Weights of a small GPT-style language model, trained from scratch on English Wikipedia.
Size: vocabulary 50257, 91.4M parameters.
Architecture: learned positions, biases, tied embeddings.
Training: 971M tokens, 4239 steps.
MLP neurons of a small language model. Each row is named by its layer, matrix (up: input weights) and neuron, and shows model dimensions 528-623. Each number is 128 + 32 x the weight over its row's rms, rounded and kept within 0 to 255. Numbers have three digits each.
After each neuron's rows, "fires on" lists the tokens most often at its 100 highest values on Wikipedia text that the model never trained on.

L3.up2086:172188110093135113119108121136103134093084105100170118134153167133151121202147097105138117121046154164110143099121150078109092109086138149093164095099104161106140099124112156128165083188144150131130157109154104090168119143138134120165088113170157134151129093070134141148128136123156127130
fires on: "'s", "-"

L3.up1573:155091104127093077079130150128141140087099147143112185095100092117108135129154126119128086165086088128130070157110159147166084091079133086166140119083129127099119133086134180120031132123137145135127121148100157135065141206145145160153116101132152144096124125111142102105121164109118095124
fires on: " |", " (", " /"

L3.up328:121152171140124164195150158161098131109115093118161114166166110076092112146173181094169130141064127149088141080123113144138150106171163154133164159118090176126159141102157063173097102112174112121154119140146127184138140194102170077130138153099170166144095177149171076139109093114154125095
fires on: " that", ":", " which", " to"

L3.up1112:189164119145013092134115187146100133135089074179087138134166126151150108137080083098083118140125177160133141123152108185119135186147153202109092143099138102135132176150138149176129122097141105157147125111076112119188084140149211127091130152160094162158227171118109179186112150142098154169
fires on: " and", ",", " as", " or", " player"

L3.up2614:137084099110141109185131101116136122164144114136163115093143066138097078103160138146115156187105091161137098138089153198115175101121104068111114174156152158145074097122239147106137158149111149082117126133107114155198125098131144140124139112160149129125137172137194139162170097089161100093
fires on: "-", " to", " (", ".", " of"

L3.up83:119085105118153143120113163118099139118149123117079131112140180133105091150138205084093107110065155119064149104136152128055075176151097118127083096112117149153157132105136096155117131147131143123087163111159113175097126140099091112106132082096086106178085121134160118154128138174148111081
fires on: ",", " and", " |", " 0"

L3.up1917:156140103145132105184121116109071145074156160155135178142069102102219082123121132134130136139107136137078182141111139191163111111117150130089099067168090099078113133159091141111129185101111153134039086093098132161108089132105122152159152155123107134119126223099106142087123172099074141080
fires on: ",", " in", " |"

L3.up823:110139120121126103123132138181186151190095187131178147108086125159151105106155132188058128130207190120118134139158036138166109103122069125080116111177187122143145164070102085146209143118077108107084127062122097062083122144114103138160194086104138190143119130181186179059133127101096156120
fires on: " (", ":", " of", " |", "."

L3.up622:163123115151094086098100150081123126098112139163160145111138132152116156194165170152158045096136136122122132202142116101126141135170096121163115088054126150139101129120119117105153108130090132103105069129092182138107142095188147158174158084114159104162110132116135198182075128100149109174
fires on: " to", " of", " from", "'t", "–"

L3.up570:118085145124133173094193115154143087138060094139108154074171184108129113107113117121185092159088166192098120103162129127138102140189105158109127095121149194112113105078092117113143145092138122148078127113151148155087115129091135078195076121122172108112096179060162136092114106206109132135
fires on: " |", "-", " &", "b"

L3.up483:126055132159103098159076163159154179113106148119115132143128120122178136084126139200131117130130140122137178139114168135083107095177064102138144136184081106188146159100124166113143155137075080101116156164123079110127082141120071122117157159134100090124134126155174197139074152146115174113
fires on: " |", ",", ":", "\n", " *", " ("

L3.up1951:082124148137151170171074107142107207154105187114133092163163151123147097106181075121089124082152162144179153128157104194059132132129145157142149074117045117107157084088152093145200135107056101105100090143160090208155130146077145115124083147128070147181055146100135061184085158165138126113
fires on: "-", " that", " of"

L3.up1169:153171182107110101082118120105094177062048133153084177138165148065150156146105125136153139112104164116103068160112101093123155121134142082159126129119077140159104172114171127117132143110094170121100112140131120142133121119195206146134167106148157147128111148086129165137098182115101087033
fires on: ",", " and", " to", " (", "-", " as"

L3.up2202:142103124154168155180097151130152092126120117121187209158113153153159133149103125132134127122148069125153191071112154091150106091112120162180130108170102125089135116149138109112154118139184107088078074133100131168168155106130145118093136116151092123081151129176123175134126078159100136128
fires on: ","

L3.up1542:160077082084182116093151097103079139120124141118096177168138109125169118187146173140126093144101152156138119123159188125187082126132104063128120064157120142103091106125152164112094125178138111131118145092139169109121160138144170078161169071142120104124152158141036081140081146096167144133
fires on: " in", " /", " |", " a", " the"

L3.up1185:093139088102154166080171098121140103105059147069179081166128059179155086172113138146153130165129161117087076025158092196155103164157128133134132111122091047149077147131118113136143152176109067154089125120108127133096106110167068114117111165132152101105161128158070088145149196130119150104
fires on: ",", " and"

L3.up1537:136167165091080160164113162106067083143161185097137117161134136089143072157135177098094130133148066128162129094092097081147139098112093143041160102133087141169103141027114135200158063034143080135119117142058158083157098108093107146165161134141134111118100087145138064110088141065103075134
fires on: " of", ",", " the", "'s", " with"

L3.up915:059105129147127097103068099120114141133135125084124123135057201149109131146159115137088157146095190083084156154109129148153114120152131111124106130163095128080138061156116124151104103037189107162085157145105146083171094175137152111111081115106117125128123158137135115082167189134179118133
fires on: " of", " |", " ", "-", " time", " in"

L3.up1964:152168123137145081126183107119122119145091129094101188045108087127101113171116149104054168098106087105123145107108077161096126143104119193111133206052156109119107153088102135134115049095116171136113119140115035099124124116101162109169152164131149043057097147132060144150148232098113111094
fires on: ",", ".", "木", " who", " as"

L3.up1350:087055137135067112180138074206153047083137174144083113104189169185123157095188115145170134161110111136133144149096123149132106106185135141085134073148163199140124103070184146146130119159159139090090100132109115103085113155111120109142168096209086133097126102112137133130153101209107111104
fires on: " of", " in", ":", " on", " for", " to"

L3.up1879:163181163166127134075146130113177148163100146188080132123167136098161079153119166154146147174162088075165103175132065131121080130134060123103187128114093082137134111122083092076117166126166116171144154090115108129123113181130145176171090094109090123136100120168089144109144150159137120103
fires on: "\n", "==", "==="

L3.up2108:175125073105113113109115150151160141094081142099053159137115120189169088212152159144151128116184139094156078154110106109074140072136125105113187114182123134169172117175160114192136106119191088135134162076129121139111151148112188063126080059155115154097189170131149093159152102110150083149
fires on: " of", " for", " on", " to", ".", " about"

L3.up1361:122112141112079142112108099088090102131115083108112182187143088149110157101170116116170117108110106196103116169211132089173177164160104122121086092120122172120077150089193211118164118101112131095193114163106099121118110141161126140135152110143125104120159120144145120105124181151200137214
fires on: " in", " when", " of", " where", " during", "):"

L3.up1006:092197161087112131158127140131224138144088061080136154137116121116106058142167110110098116122191135161123124058126117117163104142103132145099121062116139155154142093083149131143144161185125137151078108072096139127173083131153167113147155073149121081130133125194153141113170070156117133187
fires on: " to", " that", " of", " |"

L3.up343:150114164108168117119158162124157120124083109151087111152125114130159112094166090111130068173068079128179179139141147158141149152100147106132166160126077129160063095118143138190150120134105111131124126192156118198114187139167107109104097140181097051182144101073123159165092137156113121141
fires on: " |", " of", " (", " with", " a", "s"

L3.up2053:084116074110115094122126146095071180083126174142162117137144160136067138141083082099130165123078131111080102144169132099099146142137150117161145170099150181146129190187154118123073155170160126141173127094102118142129103118113148118093071093149186119125146159172151168134119046195151092153
fires on: " and", ",", " to"

L3.up1255:124120056161110152122177128141141132144117123119158110163096077090149111119091142129125114073119112150163172116088146177102171147129175182162141128143108135153118111132120104148149136223125089084159055099144175176174161119169197108106158133133056124141090132128067164135138105137153136072
fires on: ","

L3.up707:137102063161209165143111095189124065078125113142225131155142115127149126110122135127130121128078036100142167100192117127131155137114138112181055159151082137137100127131159086117202156174143114182116158123141103131119125177129151140111136077171118097119162150121141130137180058119111141100
fires on: ","

L3.up1960:120137122112144152095057095103095149090138184097118070131123137151110118162169135111132154086169114140164186144117097174131113169148064117092136116149162103116177069103116107094107143096109138109138102151092093129075159156187136121116178105120188144176194134125185088126149169076117082125
fires on: "-", " of", "–", " to"

L3.up2479:110130178122128120137139135107113164126145111089155104105122150070161110158152188135151076080194121099109100185133125133162087125131121180150170060054109157112087127093173103206213150145156144129117157132143182174145175131128123098078162168110121184105115101144123130118100113103141124144
fires on: "\n", " it"

L3.up1008:134126125139167096152167147133113156140145131092126122187140119175166124148156169129063125129153103143113071144159118197172116100230140113083104152174172165132099185114105122090141165088118141134131131138073057099129095134093120110151129047134160155114109125183124131117106126173129164161
fires on: " of", " and", " for", " the", ",", " on"

L3.up112:173136133132088101169108125143146114143110191113135141150159089124109104117173127107189137153175141093134120160052087113170134133104125147180135164117162137134098114144162123180114140151076144131153078116101156117133148123158096135151109117111131144154112095129160107175102089137102126106
fires on: "-", " to", "y", ":", "ed", "."

L3.up1297:147148123059170130147123155117144076152130150085138118116155139127137112099126144095111121161145150155115100059138127121135084138122093096085127093232133147143078112052104113107149135111129185078153103127119117109133145113140127182131148113080112075141136103135180176152095113149140117058
fires on: " and", ",", " \"", " ("

L3.up1106:157144102076130106138136135113101089088133179105143135207211122119140121188096107116195164084167089153104185122070081151088130172053105124148122160142128105163135107102187166118100097134088155139114147118119135089097179166135106166126211077071154111101146079114137096132121199087139061145
fires on: " for", " had", " with", " of", " without"

L3.up2588:140112135127120094131110146161178103123045101102172086144142145124156128130071149126102123114101125130095122119083155142046141087121071094133103112123150161109090111168131203125172099132072114140098102084133101162089116149061110135136128099126080193096122137059108159182126112137150119141
fires on: "-", " and", "–", " after"

L3.up1645:198159131110160116091146136083169114133164144138109136163138167135171126173096182119107095127129113128158094100142091142077099194142143126144156110049207092168112176116092124104133131142118128125088103173135142197120164123145099100129096088133113162122088118172118137131110166141194072153
fires on: " that", "\n", " (", " but", " which"

L3.up1246:119125142166113160109076168128190145142113141125149091129113170170095115150146175105157126050102131147183154136119126153122084106079122087148130102157141165161147148128139147129195213103112141169197163123096135127151129101158138139124074085177160092141163168096156091124045190093163166122
fires on: " |", "\n", " of", ",", "-", "–"

L3.up2167:150135173136172115088188139166092057117131135112148146110166136128177149150153066109182139093153165226126119170116132207078088127119162109140126140139164141109155091149097115147186156111150163152119149123120148136152127134146148113137144153074134154174131100096102086176130171194157205143
fires on: "–", " too", " to", " from", " for", " back"

L3.up1795:125130170091169120107147123150096107149121152121162143123114135142130129119124141110134125107151113198115143121131153120118109093156130163126083071128110123095149128079174151097125163146097103120144113136139185120094090092160115127136123147161144107145099122120128066129068126097122102166
fires on: " of", "–", " for"

L3.up292:153169132110155147098134134175075090073163092078118132120138097163132134130055131100068104152097134150136156161154125070165204134153148122079118126212106206122093118140151071114122153111126224109121125104172124144085070111152157156155069182120093094155159102120129089178145056123217141068
fires on: " of", " play", ":", " played", " song", " at"

L3.up2120:119165117114115073130089116102048130099144118125135088118171133127068117140104162067117147142082130193134143100144163131112121124135107133082109105086111134221085061059091108102113101111101144143132163110136140123114182120126095101151106107088113159166116103134108136155124183130135137104
fires on: "-", " -"

L3.up516:096096193118111120099121147133074101140140141144108129146165120150164051085117151077101148117142181183135100146115123077134152130144120068167111131145114136152135155091078117113144180119104096126126144147145165103139118130142112154140125153136119091097135099130153128152117117169161142193
fires on: "\n", " (", " of"

L3.up2529:147103119135123180072113119083161114122080201091114145129104165138170166105111151128071193180122098143164156133112172114146155153110187141102120122204153150115108118094126188150165091163050160130148110149084156133182097086146127166095137169131104150104070131122171125055170154062155139017
fires on: " \"", "==", " and", ":", ").", " including"

L3.up1799:091141139053157155141122117217092072169135191112118114084130173131096118108144102162101089154179126139153119137044075095111127082165163156110117177132160162150121162205147182110111145167123140142128136133141156111106149126071189162144138092161098111098104106110104112038128095159123114114
fires on: " of", " on", " for", " |", ".", " 4"

L3.up2204:184128182121130191101168120136078148135135085161169110197188136066101106116074195190149130110128117118147120129127128103150111173169104145135104110105116137092178104155122146118215135106084135084155141107139123120160187106175128134143130120105109138176115119145129128174115159167165140152
fires on: " ", "\n"

L3.up597:101099135077168118174123169118134127065067107042163156156124138141127118152093122126065130174126078157161140067173215132117141136144089091102194119151103182155121071155122136146094106122128151159122125109097118170129149121144180091122073104119136070097115197091121125125154135147136030052
fires on: "-", " to", " and", ":", " of"

L3.up2013:081076150182096157136105065109148134140115113141083136158097194135157151139185073141110160066113161227138130124181103125142133123112126100157140125189207151168131104130176123175134153117145116090112140144089138180166121146107084125110129109157132162105161149092176093101106136107164132157
fires on: " of", "000", "st"

L3.up414:152065120169162154152135157117069106091118135090141158134125141110099147113031085086095149067108141078128230090156066075114097124119098180128111139114137129124129149127138134143205098105191122159058109106099132152153166097108105122095148124073130106118096074136161138162156102105144106113
fires on: ",", " 0", " that", " end"

L3.up2629:173169093143180091130105125130108098125164173111146167170186112152120184115176108137156110180082147091141074121101145171166130085170099068092186117093195164198160112155109195063084141089133065098087078086164146157140168080108171123127078093094151132125119113188172078120091112119148177141
fires on: " of", " as", " to", " for", " in", "\n"

L3.up1891:174104095190124152138152177196095084104120123100124136163167160160156135132141164129183156108142077166146132103163158152112076094158111203109145183150115133191167121172124076108196139123112087194164228120126124106138227119124129069149082085142095125193117137143100099238118074144148090117
fires on: " to", " of"

L3.up1996:092134133106153157140148087135114123141125110210147078157091127122120153178101141139125147131103077079110131115146108059080184105152159128159088148146120187159072154134126167121093125137186160130080141137116094134140130136134106182105103116129144130125109135145165180117113117117117143098
fires on: ",", " |"

L3.up2590:149129139113087172160102117110102135148105176106076093137114082104147105127121157093103122117161140132071123135162191169138143097201123089131149106127179128144153158125112168163170108168153165092079100121108183140239076097110061144101113133088083139095170158145187104139098107096109104140
fires on: " |", " 1", " it"

L3.up674:135116114110170112130093173098153042106125096109139108138192117186148129151104081040190118154127139166145110181149116113061123110113133156153121116115056203109151154159090106125070142141133104099151083101144138145156114114126150113163152123177111126142106147121139146164119057112075137084
fires on: " and", " or", " &", "il", " to"

L3.up1368:126122122132104119127093142149225128148119129131111112142180139125133125174190174132129129124109142112104092137129150141155112143166086150156148109174157150149066092053160107106112158173127163208111130105179039114146121145106161150160103118121112133130100129146137036123066158180117125180
fires on: ",", ":", " of", ")", " that", "\""

L3.up2607:134083113125075091130143132139108150138093097155132151110137087124146083180099129130112093121130176197119181087183144089084111149140098107111110120155134127151112133111171144096123137118167192090094105136115168138120092097137166151079183099081132077158155098141135133138101191209101114115
fires on: " for", " of", " highest", " most"

L3.up242:173124124191180152162184104132140085074048120115187146166130101133196088129069099133111120074092034102168155090155144098123105076098104157161063151151122128096134095111114125084176108122168104132064117126103104159181144148137145120064117131147087093115081166177085159138182088149073161063
fires on: ","

L3.up551:148127104169123127113113122117078133103131145137185169157132069097149137160108119101126108131084114139109211099151079128143142133121109084180098110103131118135107131125113122037121117144069119131153096139087105145117144122145109136109139206068185122127149193084130063172105172143134143082
fires on: " to", " and", " won", " |", "–", "*"

L3.up2453:126084132154106091129173117099141141163088075104135089054132112144145158180110140212114099158133111132131115109178137136168180102166094116127116044092114108131213083133062141120125154086110014138103184114137172093124136111089105098122129108117104116157116169124080136124132173090160127118
fires on: " to", " in", " a", "-", " of", " its"

L3.up911:080163084092119150146145081161131117158126111171200110100102105133137058109095128154165141135167031128153133132143141125086107080116097132155153099137119138127110148118112125101077098154103138186125140124182174107126150073139159174092074094085113064187116096159090088145141149139116068175
fires on: "\n", " on", " for", " of", " after"

L3.up1440:134133050095107154171109179141126112100073132088206075138114098171176130121149092187164110104157140193095157126116131112189096092113142105197135125137167145129189172107106183140164140117115179233145107065135073110128095135162154112152115094130103147141107126091080132122153132065114106123
fires on: " was", " 0", " it", " \"", " is"

L3.up2074:155128123116098101119149108135106115116100168136162086131147163129075168136094061208107123130142134093152115119133124117166177109206107149113163151107111120133093148156120156100132108124100137162114137160120098137171123116152168109073083141120151137142186145110151126153097200100091167126
fires on: "–", " to", " and", " as", " are", " is"

L3.up536:126168173135139159147181154081182112123090121044121127084148126123144113140134165048135179151132144121134121136145173133134081146129133134138137109173178160095121071107146117065135152193100130114111137126203143130102125107165085121105174138099128144154088166141086096171116138097093117122
fires on: " and", " by", "-", " while", " from"

L3.up1794:111098151083128090072127160112099101135089153137122128096167139077113113169095166079076094129125159129103193077103165134137095171169102169105098151108144091137094103120120219140092161143139174072112101091114136146120114103121156140138114135147168143119104060165118158117150127137147141119
fires on: ",", " as", " –", " -", " —"

L3.up2574:158142150149107162106127149100154097133121165059169126130081095138114144129106071130168201138153158106136143073116174104096121098154042162113142167193123078173131151120145148115153151158111098145123105077129171124182151176161133092154153137144095140172076133139102170175090143133143077194
fires on: " it", "-", " not", "'t", ")", " to"

L3.up139:157155134103177170167174080120147123116202121117154108140086162056131173164133150129136141162132102184159131078119146107072128135099125165090111090118056137150121148153166110099120176097153117100157132137126161140152133094201138137080126170143108175159098126121114107130152170130137135105
fires on: " new", "-", " second", "s", "–"

L3.up1979:127104152180118113091095112148119121054131188095097105127072126129177134085140157140095086187162103155140163151197125121130104093188180109083135118185117157117099102139128128078136117187094161165161136105158111125111114095155100110131134153100139107139144116129061107229130148113125077134
fires on: " to", "-", " in", " from"

L3.up1580:190154119083113170165122106155098148123160111100112168095079089148143139158100107102069128125152103162144141076160142148139157134113093119072165127116107179129067091160078121125186095161141097151141163122130116178106150068140148172091133175100137066140204115127168131144145174150066148099
fires on: " of", ",", " The"

L3.up2127:156132098105135103167138121146130082130092189138091147040060132157120071057139200146123123191110099153097077150129114102118158110109129066065142155139099100174088169073043107105158134159161145115093137054116153108167145106132111147128172147131163189114132141177143149123110118143149104041
fires on: ",", ".", ";", ":"

L3.up1510:195153086134131156123110113179140121124131129125056097171118123113141141155092103146143157114138165078116125125121131074112120117123135123144139156148097167173083045148139106111089135166124105095134121154091127112064165156100148143104145134124156164094060086062149087137145119066103136094
fires on: "-", " to", " out", " that", "2", "1"

L3.up644:161089128107196065082094155117104148123109148127100099166151164129122098128125121137139101114080108141105126128080129037099158079059128096125061101120047166191154119110118125134180097159111141095079077135098172093158142118109071159087149122221140111175098122170182165077082185099147156081
fires on: " of", " this", " |", " the"

L3.up1819:158078188083144119131164109123129110081146135100133115095171135134072133149104161100105151137167108181129170133021106126118143107146121083146123176108105168123141137152110111064160138106157123115094089133094147162125148100148106107126058097073129153105118106159158126200164107125141117104
fires on: " to", " in", "-", " on", " as", " the"

L3.up2501:161112128166101154111183155072137180125133129195127141174068117173156117139123108101098117117110139164098143136132182107091198128114122162168047118146173126087142119143130071116153100176139102162120151144107183159093105131134129091139093144139137074153149169040157138132087102041171146129
fires on: " of", ":", " University", " Institute", "'", " County"

L3.up2435:124113149152081142109132083157135154125116142144103097091136120134103092123119081159113107144120100182092120142121122159146105177128110157136176139115084156091120113093121158168120101112117116108132098146108116146123190133138074065212088167132150127104072146127119047129061109110155145139
fires on: "-", " |", "=="

L3.up673:104108110091118132170063080095029167066104080061177082162078138093115085217164204106164158117120120152160143112120182142115115165063096172104183127129124129108128135112176168177100103140122104147156100186103136135139134160114143116113168142097063110133155146119104102161174127211177092107
fires on: "\n", " it"

L3.up2635:181139113150112139122132166162194146079150120145136131076144209124146192166107169067081129088142113095158168094175137133105153145162106139143154086109105160106156197129153116188149159140152120161101144138081170149105113125106165096138113192123099082094137130087118151191110200091061183112
fires on: " |", ":", " •", "-"

L3.up1257:139113094147139144110124095110139109105078161176049168140100130143119212133165092155088107048120151133170138092121182105181101109192095109120141117159154176105154171140104107138090115146085141149107161178105102112131134131096158149128127115128175099126146184118138099166136074147092095141
fires on: "==", " |", "-", " ==", "\n", " "

L3.up2195:155103119141023106159166130138108137165088162154113126117098142162131147133180150085136137102144133119155137077138090102201132106110127129081138152121105096095136044126168167147140148116091143061084100130167150119077116109128153146138169194119162125131137125155116168147099167082177093148
fires on: " the", "2", "1", " ("

L3.up345:107146156083126165135158136108137098148086158155090133141139131072149140131145125122177107082109131129145146143142125127153108138144088171109128125125176082123103161151131101082196135166112108097117135147162148142093113152133197130106112158112133106145163186114166083090132121127130131080
fires on: "\n", ")", "\"", " |", ";"

L3.up1402:127116102141070090142089124184146177143145169187157151097102145140112093134130174119105141130136158117163110142143164130115120104121126120108141130119079151137162113174132065100102116085148140153106087116128120193147119077153118201103157094179093106171111134116156128159141143119136144095
fires on: " |", " the", " (", " from", " its", " of"

L3.up1594:124083084104098134156117148147112127167161203065145132047161162088145110125086143141140132150132110142113054138080131164086119164158102102102139138118150126135091128112073153183109141133077155101170160125105086100094195117186119157143178097073146139101137090165164172105084120112186121111
fires on: ",", " he", " was", " which"

L3.up124:206147139089116174152147173069120121168200097144159116076130085189122124145131174165122168167075177123095077107101113097123125101128175154093113133165133090135102180119158051130146133123124182082091126147141133167124080114141084165119189168124118158116140117138160082127164116094094168127
fires on: " as", " de", " to", "now"

L3.up908:147101173161103125078182112113123117089129158113074136156136143086165127132117091150128131142093132170041135168108064109125144120116093133113184162102167142124122089100079091130146166157151098109131110157134142150160110095152120185174135079109161106085124179207135099147093120101184116128
fires on: " ", "\"", " 4", "=="

L3.up1813:178104118072126174112107124108136125184144162122152099101111090064165097159115182133151109128130083104170115104115188154085095113136095148137106079135080110124198092140163131201143172162091149120126110132108134152162087089163141111180102098175174079099180068180147080099102132155121157199
fires on: " |", "==", " =="

L3.up2573:093145102142165180113065135138197106151080186086097128151114129130139156087123107101125116078171139103120174116102167121100201123125091158094164151123129137110175107133158161129136152082161160149068133056162162088127175179141125109139085128134129136091100127092103074090110128131129102092
fires on: ".", "-", "od", " |", " the"

L3.up1141:054100191079049096151059217094109180153123089133064112169116151133073116139106161151121123110089126169160108149119144154174177102128113094104087065130158093177170152126155144123138116148110106142165069110077185142101147139157103109143066147095128081163216111176123082081085170088091149153
fires on: "\n", " been", " be", "-", " go"

L3.up1559:153084111137165105146075113137119191128044079152154090103122171049165134087098124066113148166060150126152152159186098112116170163138179141116091123157136172113105161139101132181118174189111157150226117155113147135121098119153160084151122142167115141125110139074147125080136103128149188094
fires on: " and", " as", ",", " including"

L3.up1958:161157094137185074147086105087131168168078111098193145132176105096124098135110114086098142099075157144162080107127143119141139177151159178104141114095169088114119133091069133062076095121111149140126147140111083185115141112113136050143116099129169145140052144149101135140091055179120156087
fires on: " and", ",", " depos"

L3.up191:091124139181093182119069124125114081159096109119142104095093120104136049182119111147170101110120163138150132082153143116154065145145188177160149204161190129173089156144109181141163153118098119125173126132104097101186117161176160110129134158132117145178147134133124129121107182081125139119
fires on: "',", "'", " and", " +", "′", "}"

L3.up1040:141119150141079139181106124159133134082102147145108190138152100128139108076184137088134121126169135166169193097169184162157112067188154057147137110133128160073133155090104126094118153141160101153068112125106137076113100146165150112103130172140138089150127128135148172120131122113112150125
fires on: " to", ":", " |", " for", " +"

L3.up56:123122135116073066116196179123103123155110161249108102189155079127168119099149126159115135120098064140177146113084072075143121132103147134109108169113145163177116114119156124133165138150176151167091125120141125108144044101118130130233103091150173077148136164134133083074114149194111092134
fires on: " the", " a", "'s", " of", " his", " ("

L3.up599:055156162159147097139133121082102144165132115149162102142112110165159077129102104149117108095095153145084107140119104113130112130108135167154086133165160090096047203074165105127215133143109151101103142084116146124082116133114144106115156133112158130121119108125102095091102131130081100143
fires on: ",", " |", ";", " /"

L3.up1326:081161142150126166156156181117121114120140128127134115215150107159171166064155070120149148086114050079122168129107114141144051158132117039125119159173159145062142167174120178148169120093135101112105109105121108068117120114217139149140114110106188091147142146106117105114093164080127120109
fires on: " |", " of", " (", "s"

L3.up997:094091137131147069165153128114078100193123148169153124096118094150113169111118156123163078097147104085174117064107165098084082095127134127122121168127155100169103134188161090114129142161152078155131144077158120173103152139133157106078163074128146139124129088111131036077106083162164146131
fires on: " |", " ", " a", " 0", "\n", " same"

L3.up2411:079125112141077134122118090115126115119100132111161083088136115078113166118131051158050119131074125087070117141055102167155131164089105149154142152130129176136142129093121081168099133072119158155049128100107132149136149122200129127186105114127133167109108160118160151123134186125146100132
fires on: "-", " of", " ten"

L3.up1273:130168084090114122201119132143138140098142130118089119188189114154141087130138128097162150145081170109190150125079162095112153109084122124117130128129152132164179183130071141160146127185075122122073138135130162110087143164179115104107137119163130111123147153164173033160182098129152105171
fires on: " of", " \"", "\"", " to"

L3.up1178:196070067123108113139118164106135095098186184138148120123153151164145131107106190145151130115138125134106123184113133111136061070159142122140144148141064145088113155122134156137117101126053200165095109147140095048165142082152106186102149111073128081108128125163129165131094137151137111154
fires on: " is", " was", " been"

L3.up1066:180107114143213106158129119122118152090083157106133131125095151135119109091099158068142121147140151132120122101134156155002096082124100079211145101168037157120129115176160106168107083133151129136086169158099127134105080088123157129139094129154131082167165162154123139190136144114127173151
fires on: " |", "\n"